{
  "vocab_size": 8192,
  "norm_place": "pre",
  "rope_fraction": 0.5
}
MLP neurons of a small language model. Each row is named by its layer, matrix (up: input weights) and neuron, and shows model dimensions 400-463. Each number is 50 + 15 x the weight over its row's rms, rounded and kept within 0 to 99.
A block is one neuron, or neurons of one layer that tend to fire together. Before each block is what it responds to, as a language model described it from the Wikipedia text at the highest values.

Responds to: Dates in narrative text
L3.up67:30 46 15 43 54 74 47 66 90 48 62 68 45 23 66 70 37 56 24 45 51 29 62 65 63 53 58 43 32 69 34 54 48 34 46 48 48 51 51 40 57 59 63 35 25 63 63 20 52 32 39 32 74 49 65 53 39 58 61 51 39 40 72 54
L3.up130:32 65 57 59 36 51 61 30 37 57 15 45 58 36 63 59 23 59 41 48 62 45 62 38 68 49 49 52 58 57 64 47 24 33 31 46 55 65 33 57 41 54 37 33 53 40 41 41 56 35 67 44 35 50 39 55 64 53 40 41 37 39 59 66
L3.up687:64 54 59 61 41 58 16 32 75 53 54 60 67 55 47 67 38 38 51 33 56 59 46 28 59 42 38 56 75 52 43 44 28 56 37 48 44 37 45 40 35 48 63 39 40 54 57 35 46 22 61 48 53 43 79 52 47 52 72 49 59 39 44 54
L3.up1410:65 26 40 53 53 78 65 50 35 33 38 59 58 55 29 40 37 48 43 62 27 51 50 20 48 43 58 73 51 76 30 58 54 63 34 30 60 56 73 33 60 52 44 55 45 44 22 52 41 55 55 32 49 40 61 44 52 41 80 54 51 45 21 66
L3.up1845:72 36 34 42 53 73 27 46 68 53 47 42 35 52 33 39 03 43 50 39 43 48 60 31 51 43 58 57 55 65 27 68 72 49 43 28 47 64 37 75 71 53 42 50 50 76 63 57 57 21 34 40 43 31 71 45 58 42 42 63 38 33 40 32
L3.up1913:40 49 90 56 56 60 38 63 61 73 57 65 31 42 46 71 49 49 48 69 60 56 36 53 45 58 71 52 42 49 26 46 80 55 14 70 52 43 44 48 43 71 26 51 47 63 61 59 58 56 69 44 48 30 76 69 26 58 56 57 87 48 68 41
L3.up2015:42 23 47 40 25 36 56 45 37 46 51 57 51 40 47 54 56 31 78 32 50 45 44 41 40 34 37 43 44 54 44 43 50 49 12 48 58 59 55 28 43 69 21 85 59 47 28 48 48 39 58 40 69 42 71 38 26 36 55 64 46 53 52 30
L3.up2061:51 35 50 52 76 71 43 64 43 50 47 37 39 34 45 49 31 46 79 56 57 60 47 15 62 54 53 77 67 59 30 43 66 41 58 34 06 65 30 56 11 34 32 28 20 72 36 37 60 46 72 38 54 48 71 43 45 50 53 37 30 54 62 69

Responds to: Mid-name word fragments
L3.up215:79 19 48 55 58 43 56 38 71 52 35 27 78 42 36 43 57 41 38 30 53 79 59 52 51 48 32 23 46 19 68 01 64 53 12 48 78 72 52 49 25 41 83 31 58 44 36 49 40 71 51 31 41 52 61 66 57 38 50 57 30 74 40 21
L3.up323:70 46 66 40 47 52 55 29 42 51 58 50 38 51 45 12 51 52 33 54 69 31 43 51 29 49 48 44 43 61 66 55 24 51 33 62 50 24 63 47 48 64 34 64 60 53 46 64 37 52 83 68 53 45 44 36 33 57 55 18 74 41 51 36
L3.up400:51 55 73 46 48 25 57 95 53 36 34 34 60 49 42 51 59 39 35 64 73 20 50 39 25 19 22 46 78 48 48 74 74 74 67 43 44 40 61 67 48 73 61 53 24 30 45 44 47 31 30 41 55 35 89 37 70 41 56 54 66 36 56 47
L3.up543:60 42 67 44 48 51 64 39 41 98 68 46 15 45 45 48 56 56 66 57 57 74 38 37 64 47 64 27 57 61 94 64 64 66 27 79 70 67 34 43 44 17 71 60 80 58 58 72 62 46 44 31 37 72 78 54 45 47 57 54 72 42 43 28
L3.up736:67 43 69 51 52 65 38 53 40 63 32 67 80 49 53 51 82 44 36 43 90 22 83 43 27 31 20 49 37 54 37 37 47 65 47 56 49 21 56 24 49 54 61 24 51 61 49 61 59 51 52 54 39 34 55 43 39 53 79 36 56 58 41 32
L3.up762:36 49 72 27 60 47 62 43 77 33 26 58 77 57 57 76 56 63 24 43 71 57 50 33 44 67 38 39 45 66 73 41 63 41 79 37 46 72 40 78 44 55 42 45 40 40 73 67 34 45 51 75 42 52 50 63 45 30 30 54 38 52 52 41
L3.up1352:60 44 35 61 28 50 57 39 51 33 30 63 59 31 35 68 57 52 55 73 49 76 72 51 55 67 37 52 41 48 45 48 44 43 62 56 33 47 38 49 63 46 40 54 48 66 54 91 40 55 56 67 19 36 33 55 77 45 46 50 48 54 45 20
L3.up2053:47 62 57 42 55 23 67 89 37 45 64 18 24 25 56 46 50 62 32 64 52 83 38 33 51 40 56 33 54 23 52 72 38 63 42 47 52 42 31 45 47 38 61 31 35 46 20 85 35 51 37 47 22 29 62 21 70 77 46 64 72 41 50 35

Responds to: Inside compound-name joiners
L6.up1443:31 50 53 37 58 55 79 64 63 29 46 60 54 60 63 78 38 53 58 31 38 45 54 28 36 33 43 55 47 50 31 36 63 60 73 56 65 54 72 62 54 40 52 79 37 62 56 61 67 70 57 49 51 52 48 46 51 67 78 50 73 52 39 77

Responds to: Apostrophe in possessives/contractions
L4.up173:64 25 63 55 43 55 48 40 27 45 62 25 59 68 60 46 48 65 38 67 64 63 31 46 66 81 44 63 38 46 64 27 34 65 41 58 82 30 22 83 36 52 67 49 39 43 28 45 60 44 65 44 36 53 33 39 44 71 42 63 58 66 35 59
L4.up282:54 18 74 71 57 33 32 63 56 38 50 56 46 64 66 45 67 53 74 42 67 65 45 53 54 50 53 53 51 58 36 23 41 51 36 61 47 62 32 38 58 39 45 52 42 62 33 47 50 50 46 45 37 26 59 67 61 65 63 47 36 57 47 51
L4.up629:52 30 28 48 58 71 69 49 56 45 65 29 70 57 40 48 63 36 55 50 51 40 60 21 70 11 88 54 38 24 63 47 33 45 57 15 77 55 48 53 53 36 49 29 68 34 47 48 33 65 48 27 58 48 52 63 65 36 39 59 80 41 45 71
L4.up1025:62 66 41 26 48 62 50 54 51 28 61 62 94 47 45 46 49 37 63 65 49 40 34 64 59 56 44 74 53 38 67 28 38 63 42 39 60 55 56 61 53 24 56 55 71 68 87 61 68 39 59 52 43 73 40 51 70 37 41 55 29 27 26 62
L4.up1065:44 53 63 73 54 14 45 64 32 35 46 45 45 34 32 52 63 27 47 50 56 53 63 67 68 51 51 49 48 40 66 41 40 22 43 25 21 44 52 42 39 62 60 49 42 70 53 56 21 73 47 61 57 63 49 62 54 39 34 29 50 60 46 69
L4.up1528:58 59 58 44 48 62 43 64 78 37 65 65 46 46 51 64 49 57 55 51 38 65 30 31 54 50 67 55 53 63 58 31 33 44 44 32 67 34 49 65 51 40 72 16 47 89 58 61 56 35 66 63 58 29 63 56 69 38 43 36 65 46 36 54
L4.up1616:56 33 78 49 50 32 50 52 54 37 54 36 73 50 29 37 73 42 56 41 55 39 52 34 70 42 60 36 62 24 37 39 48 56 55 43 53 46 54 79 27 40 59 58 76 70 55 36 51 60 47 60 60 70 37 29 76 58 77 36 45 64 52 56
L4.up2238:60 52 54 39 40 51 65 37 66 48 47 85 40 33 58 72 58 49 55 35 19 48 36 19 50 53 50 63 32 39 34 51 39 49 51 45 57 47 21 29 35 53 49 58 44 70 38 72 56 65 51 50 46 33 49 54 55 56 65 52 51 37 48 60

Responds to: Sentence-initial phrase boundary
L6.up1539:54 69 52 30 57 40 57 21 31 59 36 53 26 66 74 52 38 13 66 57 53 53 64 62 55 58 43 40 45 47 83 36 78 53 52 40 80 68 59 53 67 64 71 35 48 62 60 21 58 26 41 52 65 46 72 56 43 26 54 59 60 43 55 57

Responds to: Mid-word fragment pieces
L4.up105:46 11 47 40 55 32 53 34 39 45 39 34 58 50 17 46 58 34 47 50 50 53 53 85 79 86 81 58 60 51 57 36 62 57 45 48 39 49 36 61 70 49 66 87 46 44 64 53 41 16 47 46 43 16 40 78 40 64 60 57 60 60 59 73
L4.up857:42 55 39 48 36 31 38 59 36 47 33 74 51 35 41 51 38 53 24 43 53 38 33 68 38 50 61 54 57 36 43 28 46 60 73 42 41 40 45 69 52 52 33 46 56 39 45 60 76 38 57 29 52 63 70 36 46 78 42 55 50 50 35 45
L4.up899:65 28 30 40 87 17 51 65 44 45 32 52 68 69 09 45 53 50 51 32 48 55 51 46 47 65 52 40 77 41 41 33 69 44 75 45 71 35 28 73 43 33 54 67 46 65 66 33 57 36 34 32 40 69 49 39 58 40 48 54 67 64 56 60
L4.up1008:50 28 47 42 60 39 37 23 61 57 61 69 70 50 67 46 20 79 45 50 26 51 46 47 70 61 32 74 55 55 53 37 35 58 44 39 43 34 51 48 64 45 56 20 41 67 66 53 42 66 31 62 31 17 47 48 58 53 40 42 71 56 71 34
L4.up1503:60 33 32 65 63 23 55 73 44 49 45 52 56 55 54 71 30 62 39 32 56 56 54 54 40 49 53 46 59 41 49 48 39 54 55 62 59 29 61 52 65 53 54 44 61 49 53 57 41 68 57 43 69 49 63 35 65 43 65 33 51 23 61 46
L4.up1661:58 75 46 32 41 23 61 38 47 54 26 58 41 31 66 44 52 09 41 53 65 38 67 58 41 38 55 47 55 65 43 69 22 55 31 67 39 66 45 61 57 42 45 17 64 57 64 90 45 60 56 36 30 30 73 65 64 46 65 42 68 59 54 37
L4.up1747:49 30 39 77 46 56 51 62 58 25 35 76 73 62 64 76 55 60 50 57 44 49 63 47 28 54 60 48 54 32 45 39 38 41 74 55 46 43 64 81 27 39 61 57 51 34 69 46 61 69 69 38 44 38 71 53 37 63 30 33 53 79 53 84
L4.up1932:69 25 20 43 55 61 47 45 50 62 26 62 59 50 41 52 43 56 49 60 51 80 59 49 64 54 62 49 35 85 66 42 82 38 34 52 58 36 47 41 65 41 59 71 64 36 80 42 48 54 41 41 54 64 60 50 87 61 18 64 47 92 54 64

Responds to: Apostrophe and mid-word pieces
L3.up7:56 36 56 57 29 39 59 99 45 57 78 57 56 62 53 59 38 42 55 55 62 22 39 56 48 34 62 54 48 29 59 41 36 61 59 57 49 51 53 21 42 53 74 19 32 64 57 56 44 45 42 42 65 36 61 39 45 67 65 66 41 50 42 25
L3.up781:40 59 77 44 44 51 56 76 64 63 78 62 64 53 28 92 33 46 40 57 54 46 33 66 45 64 53 70 54 71 50 49 46 47 50 38 38 54 37 66 43 68 45 51 42 67 47 37 31 55 52 14 60 31 63 53 39 53 58 52 57 46 54 72
L3.up816:49 58 62 24 73 74 54 07 77 46 51 56 39 34 35 30 23 26 62 55 50 55 48 43 55 51 96 66 38 52 32 54 50 60 67 58 51 64 58 68 49 25 49 46 63 69 39 45 59 57 26 55 49 56 47 61 31 46 43 91 48 58 57 59
L3.up1357:36 29 49 31 46 51 35 44 44 52 49 38 52 37 62 58 65 47 43 51 32 62 40 75 59 64 66 49 15 16 71 64 54 76 58 98 53 49 57 57 45 34 41 48 64 47 51 45 27 11 40 54 39 47 19 41 42 39 61 61 38 57 69 41
L3.up1443:64 67 30 45 46 45 63 48 33 56 35 31 57 56 41 70 53 15 52 26 67 42 70 48 63 62 52 49 63 50 71 36 31 82 45 71 71 46 62 68 44 37 44 56 42 69 27 50 59 42 83 53 45 61 68 24 37 64 69 32 41 51 59 49
L3.up1519:28 69 45 22 47 62 42 50 41 34 51 66 48 42 56 39 52 42 42 36 52 47 68 47 70 45 76 48 60 29 46 39 52 78 30 61 39 61 65 53 40 78 52 54 38 72 44 35 38 36 70 31 37 50 49 15 38 29 58 39 33 72 50 38
L3.up1969:35 50 40 52 74 46 75 70 58 58 59 51 55 44 51 59 44 52 67 36 35 49 45 36 29 46 77 38 33 26 44 55 60 53 75 44 70 60 62 45 24 45 25 16 54 38 55 72 34 48 43 63 61 24 54 60 68 46 57 49 37 21 38 35
L3.up2140:52 44 43 51 76 43 44 68 70 34 38 67 49 34 58 53 63 41 58 67 38 36 31 32 69 53 69 60 39 79 47 54 60 67 47 43 45 61 50 67 60 60 04 70 44 75 52 39 51 41 64 41 32 25 31 40 58 46 86 66 54 45 44 32

Responds to: Wiki heading closing equals
L4.up785:48 58 87 21 68 53 51 43 41 76 39 41 51 54 56 59 66 11 68 41 68 56 80 42 42 67 57 51 73 63 50 50 59 70 54 41 65 41 78 47 35 54 50 44 30 46 36 52 56 77 37 52 36 62 52 85 45 41 68 39 80 51 54 38
L4.up794:58 47 55 54 40 52 44 41 50 74 74 59 68 68 36 52 50 09 38 29 34 46 71 41 61 31 10 40 64 55 54 79 25 32 63 64 43 53 55 48 50 70 30 55 44 68 49 59 47 56 40 69 66 39 40 47 43 10 53 35 36 67 63 61
L4.up807:26 64 30 44 44 42 35 68 44 31 36 71 64 54 49 53 19 58 53 28 40 60 52 43 70 71 44 44 54 44 72 41 24 61 39 57 50 40 50 41 88 61 31 40 57 47 67 63 71 42 71 37 40 61 66 59 40 57 86 66 51 55 42 17
L4.up831:72 54 87 60 59 51 78 37 48 49 36 67 50 50 64 75 50 48 49 32 72 31 62 85 45 79 35 46 24 53 32 60 49 44 48 62 39 57 44 44 70 50 53 79 53 55 58 36 52 43 49 38 11 53 47 46 56 30 57 42 50 40 42 35
L4.up1405:63 37 33 58 55 71 52 42 42 53 53 76 48 40 67 54 48 45 59 67 36 44 75 59 53 29 48 32 65 61 34 68 45 56 45 37 40 47 48 59 66 68 99 66 44 52 31 41 62 36 60 65 41 47 47 41 38 47 50 31 61 52 42 48
L4.up1543:48 51 45 64 69 65 52 36 50 27 52 48 68 35 50 72 67 72 51 22 66 29 45 47 63 46 46 50 57 46 44 23 42 81 52 50 50 32 79 34 58 30 53 41 29 50 56 50 25 85 58 41 44 42 44 28 62 68 65 65 49 44 61 66
L4.up1750:58 66 42 37 54 72 34 36 56 31 41 53 31 41 63 62 53 47 47 73 41 42 39 48 72 68 46 16 31 67 70 56 57 37 53 50 54 37 60 48 57 68 39 59 36 37 66 52 39 55 42 26 69 68 56 56 69 61 60 54 44 68 52 19
L4.up2302:68 55 56 46 60 33 10 32 68 52 49 56 31 54 58 41 65 58 60 17 45 36 38 39 70 38 58 49 36 52 38 61 72 68 60 20 41 58 52 55 56 37 64 57 44 55 29 44 62 54 51 52 57 43 63 81 61 39 54 27 73 44 62 59

Responds to: Apostrophes and split word-starts
L6.up925:47 88 59 54 59 64 61 42 75 24 63 22 70 36 60 68 63 34 52 36 08 47 37 51 65 59 66 52 17 60 63 60 46 48 41 54 47 44 38 28 59 64 56 38 56 45 54 76 38 77 23 55 26 34 40 68 27 66 64 46 46 49 40 56